config.yaml
d_mlp: 1024
init_std_o: 0.0
init_std_down: 0.0
lr: 0.00143
lr_head: 0.00552
final_lr_fraction: 0.1
train_tokens: 739800000
dataset: "wikipedia_en"
MLP neurons of a small language model. Each row is named by its layer, matrix (up: input weights) and neuron, and shows model dimensions 32-127. Each number is 50 + 12 x the weight over its row's rms, rounded and kept within 0 to 99.
After each neuron's rows, "fires on" lists the tokens most often at its 100 highest values on Wikipedia text that the model never trained on.

L11.up886:52 55 49 60 36 59 48 66 26 35 32 40 47 67 49 52 48 09 42 48 27 46 63 54 35 50 49 68 57 35 52 57 41 39 59 54 61 39 40 47 47 65 54 59 33 72 27 47 78 73 74 51 53 79 39 44 64 33 68 44 39 38 37 61 48 49 44 62 46 35 36 61 43 73 70 43 38 48 49 32 41 38 62 50 37 45 61 37 44 54 49 72 36 54 46 49
fires on: " un", "-", " in", " the"

L10.up963:56 50 68 53 46 50 51 35 62 52 45 30 67 54 55 19 48 25 56 47 38 52 32 60 57 62 46 34 73 30 50 43 45 56 55 53 50 35 61 19 47 61 69 73 47 56 56 33 67 56 45 47 38 54 49 65 34 57 84 33 36 36 62 40 28 46 39 55 55 63 28 64 46 46 46 58 60 43 56 47 47 54 71 49 62 43 43 56 54 62 38 52 50 65 60 32
fires on: " A", " F", " n", "ir", " N", "a"

L7.up527:50 74 36 57 52 53 61 53 72 27 47 48 49 50 51 57 55 48 53 49 42 34 53 56 54 52 59 49 60 30 42 43 50 83 47 59 60 39 69 52 50 67 47 54 47 65 30 64 61 55 40 61 55 51 47 52 58 62 62 47 52 71 41 63 36 08 71 54 63 59 46 73 52 43 34 14 77 59 56 68 18 23 54 40 43 44 26 67 61 54 38 36 53 58 60 65
fires on: ".", "ard", "-"

L5.up401:77 51 41 59 27 47 51 50 47 62 46 70 63 64 46 48 61 70 55 56 61 44 57 32 42 41 41 63 52 50 64 51 42 37 50 60 26 36 62 49 62 56 60 43 43 47 52 43 53 60 45 50 64 76 60 52 49 48 49 66 66 28 42 64 47 43 69 40 58 55 30 44 64 34 61 41 55 53 60 65 56 40 55 32 45 64 47 44 59 44 45 45 45 52 58 58
fires on: "on", "ud", "b", "es", "t"

L12.up293:65 49 28 44 36 66 53 37 35 42 73 84 68 53 57 45 52 60 22 51 51 47 58 42 46 39 63 57 71 73 61 44 22 60 65 22 43 63 42 45 39 50 74 43 47 65 38 52 45 49 56 62 50 63 56 56 43 72 32 54 66 65 51 39 57 37 62 58 53 64 52 63 45 49 26 37 49 58 64 53 52 69 25 46 50 22 46 51 61 44 43 45 36 48 49 58
fires on: " M", " H", " N", " E", " G"

L7.up119:38 61 64 54 64 47 28 47 38 45 63 41 37 62 47 58 60 47 79 51 43 69 44 75 83 56 51 49 72 55 64 37 71 63 50 36 58 75 55 54 58 42 55 40 51 35 46 71 50 54 54 47 50 39 56 48 52 42 48 62 29 52 23 51 49 61 47 57 47 55 53 35 60 55 52 46 38 51 59 41 38 48 56 48 49 40 59 41 73 36 55 52 55 20 41 62
fires on: " Ch", " dist", "c", "Ch", "ac", " small"

L3.up950:47 51 50 52 63 62 47 59 65 52 62 51 70 44 52 56 58 50 57 47 51 61 23 41 43 46 53 57 48 41 46 48 54 57 64 48 46 38 48 56 59 36 52 30 49 44 56 57 46 50 22 52 43 44 50 22 61 52 59 58 63 63 55 62 58 48 48 33 36 39 42 38 47 39 67 50 63 58 47 57 24 48 38 61 21 60 43 29 51 47 65 69 42 61 53 50
fires on: "en", "y", "ton", "r", "reen", "ill"

L10.up731:36 59 46 55 56 39 51 63 19 44 51 67 24 54 55 64 50 47 46 29 64 62 60 53 70 62 68 41 47 52 32 51 68 55 79 45 54 90 60 49 67 55 53 47 66 50 58 52 24 64 47 63 49 60 48 46 62 26 64 33 52 33 41 47 60 43 56 65 57 47 40 47 61 39 68 30 41 45 63 30 53 46 42 51 48 43 36 74 51 52 43 50 52 31 50 62
fires on: " Ch", " m", " ch", "Ch", " ", " c"

L9.up660:47 80 47 49 55 49 58 68 63 35 48 50 54 52 50 32 49 49 34 61 55 58 55 53 50 50 58 52 33 57 46 58 51 53 55 36 59 56 55 54 79 70 42 60 43 53 46 57 18 41 57 54 50 37 65 73 65 53 54 57 60 37 53 55 68 37 71 63 66 61 48 41 74 52 42 51 45 49 48 45 32 17 45 34 48 44 35 63 54 36 51 45 42 42 55 52
fires on: " Ch", "at", "Ch", " first", " ch"

L7.up145:58 59 54 70 30 51 44 38 33 50 61 49 47 51 50 48 33 51 70 61 70 39 45 43 48 50 61 50 61 30 43 70 70 55 68 31 60 35 47 35 65 65 55 54 57 56 51 49 56 59 52 45 52 48 34 69 32 43 20 58 54 41 62 56 34 61 52 55 63 37 47 74 50 50 60 54 46 54 46 55 69 38 49 52 41 51 43 46 61 50 79 73 34 69 51 37
fires on: "-", "el", " out", "ab", "an"

L11.up785:53 44 35 61 24 68 72 59 52 44 60 45 45 57 81 44 41 60 38 58 48 63 33 37 50 33 47 51 58 60 72 41 43 55 62 33 45 33 50 77 58 55 58 36 53 64 28 38 57 42 38 44 50 46 44 40 35 54 48 58 41 78 39 44 46 57 67 56 63 48 49 59 51 83 32 60 45 62 57 48 38 37 46 57 38 46 39 47 61 62 54 40 35 56 33 32
fires on: " G"

L7.up376:62 57 36 54 46 36 48 39 37 63 55 48 62 62 64 50 19 32 55 53 39 64 45 30 62 41 53 57 41 34 67 63 64 52 59 58 87 34 54 48 51 79 55 62 47 55 48 34 71 47 64 41 54 43 59 54 36 32 57 41 44 58 50 57 52 44 32 80 46 46 59 83 43 45 46 50 53 66 38 61 47 53 54 54 34 36 59 43 49 59 46 48 71 63 62 49
fires on: " be", "-", " into"

L11.up994:39 32 56 54 43 48 56 58 57 64 68 46 42 56 60 51 29 64 25 47 64 40 42 36 65 49 65 56 32 45 65 50 45 41 41 76 45 19 33 43 50 49 24 48 48 60 66 59 48 67 49 61 44 36 87 61 48 32 79 43 38 49 38 49 39 71 38 74 30 54 49 64 64 53 56 20 72 69 52 64 56 63 54 40 33 61 54 49 37 38 32 49 57 65 37 31
fires on: " V", " p", " W", "-", " in", " sp"